config.toml
d_mlp = 768
init_std_qkv = 0.0262
init_std_o = 0.00463
lr_mult_down = 0.7
final_lr_fraction = 0.05
steps = 4831
MLP neurons of a small language model. Each row is named by its layer, matrix (up: input weights) and neuron, and shows model dimensions 0-191. Each number is 128 + 24 x the weight over its row's rms, rounded and kept within 0 to 255. Numbers have three digits each.
After each neuron's rows, "fires on" lists the tokens most often at its 100 highest values on Wikipedia text that the model never trained on; "fires after" lists the tokens most often just before its 100 highest values on Wikipedia text that the model never trained on. A number after a token or word is its count.

L5.up678:184154114102109122109154148124095115141152117087158123089137141124140137122133171143144114136157130120148163136104185119141132160142090158160131116104115163134131119193141092094171092076109101148126114100149118110112138169089150126125105119079111122167128118117118158158121099108135135094131160140103123143115094124183086103109127161151110152110111109109138108124182120085133135105135120124141109110134142111166130114114130143102092104174156140111083158087137126140066120149104115132120128141090144116130112126158150127103145148145115162130161107110148152117127116135148179107
fires on: "el" 13, "ag" 11, "ed" 10, "ah" 8, "ound" 7, "e" 6
fires after: " s" 15, " M" 14, " v" 9, " P" 8, " p" 6, " V" 6

L8.up319:127126116100130127136123120157065122117102153147157093127140091095110123135142143108168170112162159115124163142157094084127144154159155128098163124110136159094065148150134179142104111133136144136100095146155147131151113107091198122127117145108095138178130124144150090152143175159152127114137093120122111118134124180107107115099119108116116131101081123152117169070121138154109143146090127119112161119134158095135113134100125113129112173099112121124111132114119166149141117120173117174139112128145110129113110159123124145099149141079142119159112121107133128165129096106130090131
fires on: "e" 16, "ar" 16, "re" 15, "le" 9, "if" 7, "pe" 5
fires after: "t" 11, "it" 11, "R" 10, " st" 10, " r" 9, " T" 7

L6.up83:130119126142131126090154118113131161140093157149107162135124127135099107135125112116147119164165150109115128122152139159118078126137095168128140158093139172138168158114167113163151122145114134094097126127113108113144145103149125093132115135142110148155108143133115075143180124124108113113160153118146137103111137124108164075131121154116127095108134096150129140083145149178118133081125123113152094078093118143130109201124138141136140083134142148101165140084121143095114128116114134123095137090089104126104105158115061157159107094162152122121144120150119140153135142140117190107
fires on: "h" 19, "en" 19, "f" 7, "w" 6
fires after: " pro" 13, " s" 11, " con" 10, "S" 6, " p" 6, " ex" 6

L5.up66:114149155120156098111135129133131147169125120154133116071144108117127119129133155070147135163121127118175108147127136185103174132162158147105140153060184117151126121138100168080105106108156119121121143137134134154109110159124143113125092105126126083141082103162098113103122125141120125131152149122137103097137075131149137145141116147123153143138143152146101117081123131166095130116108152107136162161114097123143159121129128103100100140104140107111130145133165115170117103099166150117093101158068092126164151127137120166119108124186165131117126093151131113129110111121122136157
fires on: "n" 15, "se" 15, "m" 13, "ra" 10, "ro" 10, "re" 5
fires after: "-" 21, " (" 20, " dis" 12, " \"" 8

L8.up76:099141127130110125117150152203104099141126146093143112146123100088130109108068142093159124117149133140094138146092099146115134111098126156132112093077135167122136139163128107092126122132150099137128118119149134163140132150094150140121140152120164122146150162135163135141113134141079119094106088139157136126071171139144107127146160145100133129132103143153144139112116145099153114118116128142156078169125155176143123122163113163120118170141174104119096119136069122173105144131161133127118086087136116139120150160137109178110107092083124124130102153130126127097146141131093127157
fires on: "ud" 15, "e" 14, "re" 10, "per" 10, "le" 8
fires after: " St" 21, " st" 13, "st" 10, " A" 9, " ex" 8

L8.up432:139146150136111128152121134148104146138118133112116116117168155124123110135096148129165124154104184149138111163131129121155090145151124118154139139124105125136121101150134106136142104117118166109130077131174098097107155134130162109117147105160152081147151130116116115121185103142148090119111101101169140118140123090110118141136087116107105097087153068117136164108127125133144130124133127107094164108137152121112090122103176138154147124085097183142134154124131119074116117131163167150109098110131138128117108082145133107131095203097156115149145136144116211134105125130129116127
fires on: "ort" 16, "ou" 14, "as" 10, "ec" 7, "our" 6, "ur" 6
fires after: " N" 24, " n" 20, " al" 5, " S" 5, " Al" 4

L7.up457:154178090131138183144093133149148140129160145151121126134135098132109131153132098130159111107136130157135134107102112138130127097137156095151101106141173124073108119134128145101087152129115120128158136132146114078151166146167156107130103088112153150184179111137115183140114086096134123130124095094102136103137145154133131174106136180110159120125142104123161131134143147149107117120142109084129098144123085127120147083093128169180146104143128108100085106119094139141150147119138094131146157116117122125100147119125117128159108195145123148124150132124091138149168129088125117140
fires on: "===" 26, "\n" 24, "ow" 6, "-" 6, "or" 5, "ah" 5
fires after: "\n" 54, " S" 8, " bel" 6, " Al" 6, "ec" 4

L4.up219:123090178126127111153166114157122133137128154132121145096138098118132128124164181091121111093164135132159179170137156128105139131128109109112163146108138158158154118152137104117119129146132119128102145094126098108129205169112138131140140134118123165105155149121113084148133122105129146094104111110144129113114144144105139070090132163105085154136155085078143124104083158073120140091124120101102114121114147133116142120144121129151105132128180141133129115114145137095151127130159135129104130130101094110131092131055138145119128123102110122131148078179157147143158169117143133096
fires on: "ic" 15, "i" 13, "h" 12, "u" 12, "." 9, "l" 9
fires after: " S" 23, " M" 16, " O" 12, " J" 10, " G" 7, "S" 6

L8.up570:117099125170121121118115123112109166152142158126151117104130123119124094154151154140163107130142082141141151110109137129123184122150116153115114149135143102133111165113131103142135165128131110096137077150110127132110183111108140122073129124146120129163112136150158133123147121158129106119148126113135138139165074130109129143144104114121138178071120155078108177149083119155113139121147186136161126153109086131165126144134110162169107114102163125125160145130157119122083102137116157137116121166075100121144096132171142113116120104128140090135157115138128122057085124080130147115
fires on: "le" 20, "E" 16, "pl" 12, "c" 11, "h" 6
fires after: " ex" 19, "==" 15, "-" 14, " Re" 7, "\n" 5, " dis" 4

L8.up374:166139093142107144163114115146109135123136096132082093068172102114120123124134164129154108134128133122126122118108170180162089124119140121120119110098140162135124102136136066111080131128135127095126095138145161162143093117135139135118140114207128113131150131090136129119173110117151150139141112098152118141155158107154164141138127137142123126087139161107114087102115131101113095116156101126140104103108122127149103128091120120115120135145157156130094139144123153134151117120129064119149191165138181148057103133140166129150162134130106165133083134110121144133139157130119117125
fires on: " S" 50, " V" 6, " At" 4, " En" 4, "or" 4
fires after: " of" 37, " in" 9, " to" 5, ":" 5

L8.up349:142116141130157151121116141099119110103173120135116144119115131110135168130139126127156144126121134103109113164143116146121140096130129161122138116156153179135161098142142128127120080121125153130120098151078132126102131163095155148148140144119122130081149123136206164068128104100135123116120106045121069124141161110139086111185111128117152148138136106102150157142132153136099145111100118084163122134101071129122125077125138172146151142125112134166114108102148116156140170148136124141111092145166098109134120169125081109114107132124106117113108139126139165118170132105155126109
fires on: "es" 22, "n" 10, "im" 8, "io" 5, "i" 5
fires after: "ud" 11, "ad" 10, "ag" 9, " cl" 9, " ph" 8, " Fl" 4

L4.up709:164097152148117133131148143118141113129128121140146128068095171135116139117102124119086143125141150111157100153140116100160160152084130183119173170162113153113151148144143106166108166150150147101136129113157128120123124087124133118162085145112092179139147118116130116147126105109118149151123129136165114119144139114143145109171184135144109143134112112108144136139157139116104132121090164170190093140113130085119111095132167092155107126083107118120090096132114076134096144127084082180115114106126103144115102134154093133143113161107140148094137118140155127109097123126125124098
fires on: "ent" 13, "ust" 12, "ra" 10, "et" 7, "sp" 7, "at" 7
fires after: " g" 27, " s" 13, " in" 8, " j" 8, " G" 8, " S" 6

L9.up116:110097156125168114094125101093143124155125165113106112137091145116130129110123152133159123159166145124110103126187099146164145139126119132100125142089129130128145092081147152128074150152164100157104112092130072107118193162120105143116139134114126147138110103140096124097140113133082124126117144132188174103125163133124121133095128164119136112101109137171188141115105112147091123123090110139122139115104109158117101079120085122152166124103103130136131137145096141140130130124115136134181068155163116127120121144159136142152135121162126137151150110129126149154154101147176143146
fires on: "ur" 16, "ver" 12, "ter" 9, "per" 6, "i" 5, "att" 4
fires after: " a" 18, "ar" 16, " b" 10, "b" 7, " d" 5, "v" 4

L4.up216:118140162171119115111139169116114127150160126136131101167114097147136138143119139157116096118127162151114096130144166136113145121137105153135136124124160112126121145116162069087110134102156103122134092155119138131109138147140114166093130108123115155141117125140113147126078109093123206139116138179149071134141125101101101116095136136134120115119112169098124128092097118133078150146154153144148143099108124163090135095148127150159133160139167103167096159140117179113106123103147162141166118104138090145135112092128130123142080165176097127148106100119118143134079160096134126145
fires on: "ult" 21, "pl" 18, "ther" 17, "ot" 7, "our" 5
fires after: " S" 20, "ou" 15, " ex" 13, " c" 10, " dis" 7, " s" 5

L5.up628:143155094151115095178125151108090108155160125171106118151125153166127089117135128114131113114163127168144113139164160169115156102125095126084154115132170148160131097139078101149155164151105118136126121109117135134120126141097101114128136139124140121165097119114095166142156138168136118115173141113158175145166118144120110110126105082136156106138110121084105139145153095124120098110123128119134092140121091177143137121153092116136156055143115151119141122102155146117119109096134146129104109155078122099149108100137109157079084109123149125157145131132139107124110150112108172096
fires on: "m" 19, "h" 15, "o" 14, "e" 7, "ch" 6, "k" 5
fires after: "-" 35, " \"" 16, " p" 11, " ex" 6, " dis" 5, "ter" 4

L7.up621:137099154094135124118118097134113125099144160120170111090154103118108123146122150124138090133156097132118098128125133155139102090181123113170172138091137138145121116119175156135106117116110101116109086119146158132069122146131131138135126090155118130137141109143169086118132135072144184142143102152150166130159082151141139101126107118183158137121128132090127101120181112110117137145129150125172140122111098120092129105117132136105141097107123138133122116103088122126143125135110167159189171108185124106120158115154133152179094158145134119123122162120155157123129147112152153086
fires on: "The" 30, " The" 24, "A" 13, " A" 11, " the" 10, "=" 8
fires after: "\n" 51, "." 20

L5.up247:092143084159165169111152143137159132114122111112163154131154121101165144124106174102134090133090157120135105137120131146135140111133130105121164129112173085149148134135085100158119132127155120116146079132147128131130163101112130111098148133121099115122113089124129178108134105146146134149073146141138161103133144102102117171129102164095129108118101136135139100122176176117133152111113133147162179111109140122134135133110139106139176140081137141138150119119094147184080136070135124186117135132124138110121071105101101085095112159128100120157148134139122152109154108109130139128
fires on: " not" 31, " so" 11, " serv" 7, " appear" 4
fires after: " a" 24, " was" 10, "," 7, " an" 7, " did" 6, " are" 5

L7.up160:135125147131149161113140132154161199140118127142103128092136118140112148137096126100147119157126136111140094131147142126123088073143126150115127155133138118136101102162135143131130166096127103136133118125173089162134140167127082093142101111113122135118142148146125105135102159092083172141130141091182082100145111109135117148140140103146127127142132114140135150180129133095124100163101128113131125131125151143144115117146107150140091154129128099126169112138133156075120109139146151133068083140154098107134107143124229099120143103142109089130131133121111124108126155138186109093
fires on: "ill" 19, "u" 11, "ab" 8, "end" 7, "ree" 6, "ro" 6
fires after: " G" 25, " B" 16, " g" 14, " b" 9, " K" 9, " c" 5

L7.up523:151132108154158151146099130104165103136103145120109150144113146137124116149113168149128113134148107113104098145117117127166183086134173133107119128168114112149120116148131159110177128067133129125154098106096110150110140123078121141170142130084128175154144152140097127124105157094154134105116126109120161156109092140130115118096156143121123118154156126153096155122106092161124106140121128072112130091117111119122135107091151163086142149110152079120130121133146100136141095157143139141140146150146132161126167127100136183131126086152151063109117141117119095178108136093120097158
fires on: " band" 19, " song" 10, " Gu" 7, "y" 7, " group" 6, " club" 6
fires after: " the" 36, " The" 11, "The" 6, " p" 5

L9.up181:098132119161137105156149142169134177156174154103126153139138107128144131147100097075134155113056166125079094171141142129105133147132172170133156126088142106117089144144126111149144105098137072126169128108175126129116134137127109120123065111112095129142119102142172140114121164115115132146106133091112126132161110119114132093142159117135165148157096106127153126118130120148083134137103136107090137142138154113142136091145127138126100115080132094100109120133122139137097172124154112161112117106134107168159115104108106116139123163127165150186095145163104130131122131140124136111
fires on: "ra" 40, "i" 8, "e" 8, "ron" 8, "u" 4, " ch" 4
fires after: " c" 18, " b" 13, " d" 8, "c" 7, " C" 7, " g" 5

L4.up367:093112124125126104166143128153103127149132128156145113135136098135136128137140170127127122134149109154132100145097110186090169116179114162111137153061167125103109148168138140125063140130096136139103125088170154123166157095145115089127137102143139091139168168152178090136132101108125134148142112103107139145131155122093130098080101107146154142122124130123128114161113112137117059072148129102113122133129124080118152142137099122166141118121128141134160085156131155131135145135150139103109163125133104139103138137108133138115132146112142119124173089104099133142130115116143193154
fires on: "==" 53, "===" 21, "====" 11, " Rep" 4
fires after: "\n" 84, " |" 5

L8.up354:160136123114127129128156143096185122158134141107144130149157103138122164131134162129096118110128152134074164125127127135112109111139111114132143156109125146170124138144131095093128153118104130111138110121120153108106098152154129142107084148131131108092110127134134159135094151141096086083104144157155125139129140107132143154133128161128145153125153138126108127095176161145054124156129150079090072136119106172134106130090072160175154143146100127134189120106104084105114157140126107141137124115138091108138108131124106142138166142145119148050123163131135103094090115113137138154
fires on: "o" 26, "ir" 24, "en" 13, "k" 8, "if" 4
fires after: " p" 18, " s" 12, "v" 8, " sp" 6, " v" 6

L6.up498:129119137126157127145106153112116145095121139106133106121129057141125133077125110104126143106147125139099116100145134179149129144100140108126116132125089177150078081157134127116118105072126122108107111139129106171114135129114120128114125148154138113140125137138099178109067116099126163098074180146169144143087133137163180144127106135163089074144135153141180123099131189117174143107106106142125113102117151134122128122112153136123149123163113129084085167117126147161136121129118101150141128160106135127121123124112095164125129145104153109108142107140123133115183126148151147132
fires on: "e" 16, "ic" 8, "is" 8, "i" 7, "il" 6, "z" 6
fires after: " V" 34, " ra" 11, " sp" 10, " Bra" 8, " v" 6, "V" 6

L5.up23:128155156126109078129161140135129124120165182124121129141097089108116126126119124117140121162148150094155116147146137132162124123156132162126155180116145150132087118161131116076115127086123100149147121099104158140124113132158147112151175119149122149089078110085116126152113151138144136129130186120183109137187110120139099136145110098149121052085141157136097099189091103111138117108126145159124137145137131155102098096102138099131117161114125098135131111155156088151118116167143128100092158146105105131137136154105124146105140151128135121101126148100149138084109145116146136112
fires on: "n" 31, "c" 24, "I" 11, "e" 7, "b" 4
fires after: " K" 18, " G" 11, " g" 9, " \"" 9, " (" 7, "-" 5

L5.up249:166124135153137162153126087115103111134162159081158140165149126133129140121116160193171113170080114174179127102115121120144155150104178159126149165110125120131085160141058122131130101097104151107113095169163132100109156096112137102139095133152120104152164138164162119117161131120087118130107096101113127149122127148121116138121088115148124142116145102120129138168140106111135106115126154071107168106121120085102140112120127124149151150104116154118143147152101110111114148141115124144109106108115152131104097110109151128084093167120128128127121125122132093137086140126163122155
fires on: "==" 21, "==C" 15, "1" 14, "==P" 10, "==S" 7, "3" 6
fires after: "\n" 53, " $" 27

L7.up52:163117122129117102122143086126136142166123112107115135124171153084170145129109159119121143164156162096144105146113181103158107096157113139125137105103155113131098128123093090123168113120139106091152094060159136174123193095103151150133140153108152128131103084156081113108143135107140115107156153093145109162202124124147141129109150129128130109081121161153137140127168154130113164122130148098097105130122146114146149131101111124133136168130115104150102159106091131114111141121107151153119159110122096138187103134135126146119132106119122102130145125097094146109131093122142095122
fires on: "an" 46, " we" 14, "ad" 6, "ar" 4, "ans" 4
fires after: " qu" 15, " V" 14, " v" 9, " s" 7, " f" 6, "qu" 4

L11.up127:102134177116114101172140138144115111075135136155101153099146124136133154140123127144109150106144162127181121154142151125148135077145113110116092137136087152125143096130083144107101124109099079167119113156144097161104138117115128134161112114160177107138091150126158132140137079144129137120158156125137129138140079112145130121106129115158150120161150127143109113164144114070119163095152146108178109107145141083120103164090149162135131156103138119115116095115127150101117113111138150167114142130096099153102117139121146166108139162144114122154118062096135142117068113125136095146
fires on: "est" 26, "on" 15, "a" 9, "w" 8, "or" 7, "o" 6
fires after: " D" 17, " F" 15, " B" 15, "g" 7, " d" 6, " f" 4

L6.up477:173124134142097093113125116122151158110106112138152105130125153100129147125160135111110183118135149122108138137115102152102130140128115128201179131140126148140090115137186125131122139130144130126122105114128136145132141130111114187119142150117121085188161106067118162151097144126128158114140146115184118150120122129144113120139138100145128163101065175099115117115125165148170114135111132124122122109138144114129107127137133166134119130089133096080122110127107134099104094110121150150123110135114049138104101164098103116108125117152149128118183113140153160138177103113119167090
fires on: "old" 42, "ard" 15, " Air" 13, "ood" 5
fires after: " h" 18, " s" 14, " w" 14, " k" 6, " |" 6

L6.up329:111154133131126103141101174136144136119122114143126145157130152105127117147091157146122145083111157119092156174092117126149141137133173121124140159153127176124122151147089105107147179122139145119149125179143137116073135183157140118087073110101105086145111138164113136133137124127169126127134155132156184161101127108095117095161104167100150072111120120122128123129144126120127099148168098123090129103139115104168122126108147144110135112180147127097121168154163106132113097095155107140125146133146110126126138125121068125122132137141148102119134124130159117098116088063120148137
fires on: "ess" 24, " colle" 12, " end" 11, "pl" 6, "let" 5
fires after: " the" 25, " ex" 9, "ec" 5, "th" 5, "gr" 5, " pr" 4

L5.up757:147143130136123110154142092150092148123143116114136129141134151093102104105131098104180119154163153110159110123150124109133099143144129152107108139127142151104145129146146106173167167131124132125103123138124124140091168108122108110120159113122167125150119138145105154148076133087118112089108110120145158086159126125127155055090102171132119131136134143114091118132167123164110082146142147177096103152143127134108110157140096126104113152120127122159124087163109155136124120099113117147121161122095110106068143191131126113167083132089117163142132149114130122089135138089186123139
fires on: "at" 20, "ak" 10, "ash" 6, "ad" 6, "elf" 6, "stru" 6
fires after: " B" 30, " con" 9, " E" 7, " L" 6, " b" 6

L13.up134:145145112119122144125139123121159192145106116145143110108171124133110112127127122121143133104119111152160129167135089155161068083095167184125117108147119139136141144138137135148125129080147152151119141155129162170123144150091124133129096077158036113123150106070164136141130130086143143094121155125125068150117142129089159112128102135116105098128133122116127152107097125123116080133163148133110124125132112123108170104127152121134130123104139119148110082148120144191099134119126097153167175143150173138095106108109147132143097123145135128127111124144095126096149118132129129144
fires on: " S" 24, " R" 7, "R" 6, " T" 5, "S" 5, " A" 4
fires after: " |" 20, " (" 19, " the" 9, " in" 7, "," 6, " of" 4

L6.up447:133117110139128078109116130124154144114162175115085117069119152093146100144136136094142100128102160090131154097112153125111098103113131141119172120127149103131143148145134113151152149104124101141169121178134087135122084107096110131140127131158151168162180112110155131157125133153087119112118101132166135164179171123122129107168163130097097119151078126112108167131098101164146127137139114113130094148097134095118123135101121144103141147136077124167108144121151140100139151125159156149132109093116126173098130160121139118130121097097133123108139145105173177144091112110121131153
fires on: "ad" 17, "at" 11, " mark" 9, "ac" 8, "un" 6, " he" 6
fires after: " m" 38, " M" 23, " in" 4

L11.up430:132122117129121144114148108126125131137137142143168093118119104147132176147138140127155119149171115082137133088108087109142131112151152136106175164162143149144154102154121133072141149139156048121128119119119120127152143127076135126098119171137115115151133088186115119116161094135158154114117130122129137145096134114097134157079125122111122071099175153088140090120131110126121118110098104106135141149125129156125135159168132170148137145104137111148138132080134140137132160122117137171146136116130147171087092175109144133126088113137110125129162089083106170144124088111159109128
fires on: "R" 30, "D" 9, "1" 9, "S" 8, "E" 6, "2" 4
fires after: " $" 17, " S" 16, " I" 9, " E" 7, " A" 6, " N" 6

L4.up494:119114111155143145156124122155088134126106142146153104095114116105157119104113152099154126088145175125178164130132126157114105140123164156116141162102115122172132148132145108114096138116128120093171156145143095133104147092092147129103123108132175100142097139122117122128139122116141110133092144099174123113172133113119145154132112137170141104172144142112157166170124147106139102099122132066125103078108126110143140091132128125132135086073093111106145081167137160124140125112141162148120112098153098142139115171118131144117113146168142169111101099150140088160111096158083130137
fires on: "==" 85, " ad" 6
fires after: "\n" 85

L8.up294:117131085141158126118085128107129094115123150104120099151129123116139120137119179107173086109138140133123100107152129130146142128109145128122105123126107104144103142137135128116167142106101108107176128110108186122115166107139176156120097166135090139132139144132140125128140100101151128127129162151143140169121082141116095122118124068057157152130115157098081115114086087136186085110141135152150164141126140151167161134128119113168136134101111149120113109111114152144109114115136145150176130145145134126115149080105104160140096148168179117137088114153116145178118116124129150093
fires on: "er" 19, "ach" 12, "t" 9, "it" 9, "per" 8, "iz" 7
fires after: " s" 33, " pre" 8, " te" 7, " me" 7, " ex" 7, " \"" 6

L8.up450:129185145146110111117098131179102140116140157124132125144153117119157140157131121135126108112127155126125128110136129105162114143110134136131134123142083122115138127183096110099115136141151148112137054066166150094123121128140141124111153117145106142127138093093145146150118134117116124123124163101123122136195138125084109117123095159135099146100125110170099112183162141121123138130171113138070117142133130142138119083123132171150118121102180180143125142091127105141119095138104150137149105125182175115128131097151141111182097116096128097137099086130129131146136091179155136139
fires on: " of" 23, "at" 20, "ort" 7, "ec" 6, "ate" 6, "am" 5
fires after: " n" 22, " N" 13, " St" 8, " some" 5, "ic" 5, "ar" 5

L4.up276:129142163106130089087112152133131162147129125102134125173099081137117125131161125088163148135140105125120151106108103057139138114116113124120116130104193179103120129107148122141095106140105144127101105140132115124144157143111165125121145137110144145117152155094140120123195117119158134120152147097134152163137091107102130132150185136139109155065120160166128142141127103138146130137132135102115138089162111116160088142118104136118114108174147139170126153141146125090141120088129117132098084138140158156107124143181110121140146121121139108084123161089134152086182118129095125112
fires on: "ver" 16, "ough" 16, "her" 9, "est" 9, "per" 8, "ect" 7
fires after: " f" 16, " a" 12, " eff" 10, "th" 9, " pro" 7, "ig" 7

L5.up760:108072127105153088108139064146137114142135144100126095092107092164181125124118127170141108120147109137117096126111127090152151126150107175120145168157111163127117096156132104128138143083101075149153117115149124140128135133111134139112141124119120161131117085139092160157155134116174162157159112157148124115147140112115129147169123181087126105150148170162115127124118160121122133130112115132135101140160126128100102133135132143141103152105120090135100121128146123183121111171128100119149143091122129176110056140135134176115108148104124136093105113130098159145149096140162128123
fires on: "R" 16, "T" 13, "P" 10, "G" 10, "D" 9, "B" 8
fires after: " R" 24, " S" 11, " W" 9, "S" 7, " B" 7, " E" 6

L5.up579:136103178118141135152111163118090137116139155077157125170148106091116114097076153127140158119182163126061115145130109125140129137159106159140171185111166167109132160119130111137130138157121125112110102167116136134177133135107178121093133149137123145116115153116084146112122139156090087114114156076101166129132092140105157153121103097162114136157130103152123149163141114133152107130104106117104137142146097162134147119091104146104148100117132130123098126133118073132143141104110129101149171122132117106088123150157109110139141095125111135117137145134151089104150142161159109136
fires on: "ad" 13, "z" 12, "ff" 10, "ver" 10, "k" 7, "per" 6
fires after: " a" 24, " A" 19, " tr" 6, " pro" 5, "-b" 4

L2.up337:087123136128138164141152115114076149144136114115109117150142089117126177102121125131099091093123152157127142150145115168122130103187150142144152134101137137107094139132146106162112079112153109093124174160108132087099154112183136093136137134100150112134183140139122082118107119118099128153127121079134105158090124154143126152156129196133110155117123165101167162177132111153144105125137094120129105150124142121123131129115149124136090088096077138092112141154098094128131117128114126138129136151122163111107124131111125097137131139193138099151170116145135112115136131124131180139
fires on: "==" 32, " 1" 8, " 2" 8, "===" 8, " 3" 8, " 6" 4
fires after: "\n" 26, " |" 22, ":" 5, "|" 4

L2.up483:117143118115122138116148111155153123142103183154132131125177136109158130110133126110148132126155101133208112134102189148107133114120114151146148180103159158118122105158129164117095121132142134144145103130119109158143137103206121090140139111099103126166096129122135130142090138171141153145128090118108131140109112105132131115102168135099140086145112174129147095102106111095115115098139124090146151120155138076130180150140091103121127107133135150124139148156087114169127129124107117152116115109109122140125064083146151131161125148139110136140096159097091162139124100145107134159
fires on: "\n" 51, " \"" 26, ")" 6, "\"" 4
fires after: " |" 55, "\n" 8

L8.up498:128167110121167150159123121140083140171123124140135120119151144141137131129162130086170113133143098096126142123128140162097152158125126113125145138168153101127109134161115136128123102179105165085124114151118138126132173164152134110173145058141174118144182119062119121149091149101135079154141140144120115132111113132162117105142142127174127148117127075108120083128118157117118111098112133107163103111170129126144118101103137154161111102084171137133126139127060167134099127109082140141118135117097126108160144118109118098135091132142113145123074132123134140111114115124139147107
fires on: "ed" 37, "es" 10, "ing" 10, "el" 8, "r" 6, "is" 5
fires after: "e" 28, "o" 9, " appear" 7, "us" 6, " Le" 6, "re" 5

L7.up293:095136143082156134175094098103135119117117122118160103121143114123080160120119158094140110117140130126110166088139104141168128091146166101121165126109137165116164098139114097130087107094127111125120113129186118144123146171170145122120120102149126098141130154113146135121128130136129172160129111139106163123147142137143190086133127124150146138106129119150132116125179115103104178121168132116176140109098097183107166115111119139095130108120117132152160173132076127143163123148120139118162130111128142143131151106138114106134101117108100102169070161120130134157105091159135097104
fires on: " the" 32, "on" 29, "or" 16, "er" 7
fires after: " n" 11, " in" 11, " of" 10, " L" 9, " for" 6, " N" 5

L7.up566:097144107124130130081143175161112135135119145109176065118130089120077116119123139117150120119156065132158135115139140143159151142168106122168111145096150137133083162157094134132141129135158122126135146118098118086117161099140164100121116107169127106137150139117135103101117153108151098110124111152101144136163108116141141152136138134140157079140143134125122125150120141137100077133096141109169134174117107152134083135155111149162132128088111127149154077182131132147121089128142113119139124098119081115148106092167154173117089128159142146133150139137152104125178114086147123132
fires on: "s" 18, "d" 18, "n" 11, "w" 11, "c" 9, " inv" 9
fires after: " (" 51, "-" 13, " \"" 10, " un" 4

L6.up41:133087126132136091119154122106162097115149190163125139060140198129144162113099132117129113155129156113134083107161141119112127075136135184128087144119129138149123141100124155120070135115124139138114143129132137142093107121139155118122156138133126129130120099145156159112083118152115141147114110092124115117139116115116148151132125128120102091157098120123120117110154117126143105120126146134129101184115136078126188118131126125200095161123150124113153180120147143138151145075123113144090157129131134155152137123139109122074073155141121114104160130084151159132132134117119099102
fires on: "n" 27, "ident" 11, " str" 9, "st" 8, "sp" 7, "che" 6
fires after: " K" 14, " in" 11, " " 10, "at" 8, " G" 7, "ag" 7

L9.up473:143093111116101063111154153131122138116157137137134157124131174142095134098118109165135129129136128116133133076126192125136163146100081087119126137124144043160143158172154130118159149177111123126152116147129135130123065140079117107121159102156140100147144146108149118115192110137124147140130092084128114118113107124168142072164153135127124121169121158117153122118131106131147120102123107121156133129121116131138121126113101151087154141116112118145126123148128136133113114135123127108169178144140085117087106116145116162116149128112138123121142169105120119123158151092080170121
fires on: "il" 29, "el" 15, "at" 14, "ed" 11, "un" 10, "pl" 5
fires after: " M" 25, " m" 17, " " 11, " work" 7, "M" 6, "m" 5

L5.up111:166122134129112121115094143154099141124120147115169087080138089111147158090135147143130153121147098077097122112105119088144157125109154127148129123107155116129131144114116131104132112120102129183139100143168144164153139147099109094129147135087131095138130126124115142144097155171151145108065134148104130137117110160087169186118131080144130150089108103134114128095150112118133161124108153163142156107080119144113157136129143126079094129111090154167124160119144139182160124129132127197142171134115112102119139172130121116114112148135098099142159133146150146135144118141156097134
fires on: "n" 14, "ort" 8, " first" 8, "ent" 7, "el" 7, " last" 6
fires after: " the" 27, "iet" 13, " K" 9, " P" 5, " M" 5, " B" 4

L9.up267:151118153112086166125133073125134132124162131138129086132168158120153160080133090097117097159148157107117091122169146113107135159162117136110107118132110137122103101177117140158107126154134126159089077136116125166147156133140147161111160148116184140156134117124126137118135128099120146127156178126116096117077113128102126113116163097155151099104154164116117107106154158086121090105116165161112115136143112109134093120132147147128127118146127159129093087119113156127104118154083145163122096120117147146129162143054106096151141152169113120122111107133138115105129133119127095164
fires on: "ell" 14, "el" 13, "ad" 10, "ed" 9, "et" 6, "am" 5
fires after: "e" 22, "o" 12, "re" 6, "le" 5, " Be" 4, " Bro" 4

L9.up313:115155113158112082137072137156089129103114084138141126118107130063152145113136129143164109164121123127127147125110143137127138135130141116135175078122109073118152155121131127145144147143161105121134118115168165129180183148161162142100114137116092136137198117126091135138137099116110113116105096142146117135127124173119162128156117166122140143136125168151110147156140100098122074140131122159146124142111101120079097138145081120124126114125141137135126128103149083156149134156149094114117137124135104112130100155087058133113143097116120140132107145108155154129143096139143101182
fires on: "ud" 33, " United" 15, "le" 14, "qu" 7, "ou" 5, "e" 5
fires after: " St" 23, " the" 15, " c" 7, "att" 6, " a" 5, "th" 5

L9.up99:103136138122100115147105146139139138140136141138158119119130147130136145105112121126140145116164136089142108111145140085126120110159136122119163148131140134146161123145146136114154128108128154130084138113174182118176138188097115107139148141107154111115100175098088165115133158109099132119143144091121090170133146142168116056137128074129094178097098134083167128176111131120146103107091180175144110116116111123101146134138114129146120113098147127116154119141141121140135114151122066185163133114143127130140089152111125175112121162118076119125123115109123119140149107161095129109
fires on: "i" 23, " to" 16, "n" 8, "ol" 7, "est" 7, "ai" 6
fires after: " K" 28, " f" 7, " B" 6, " G" 5, " M" 4, "k" 4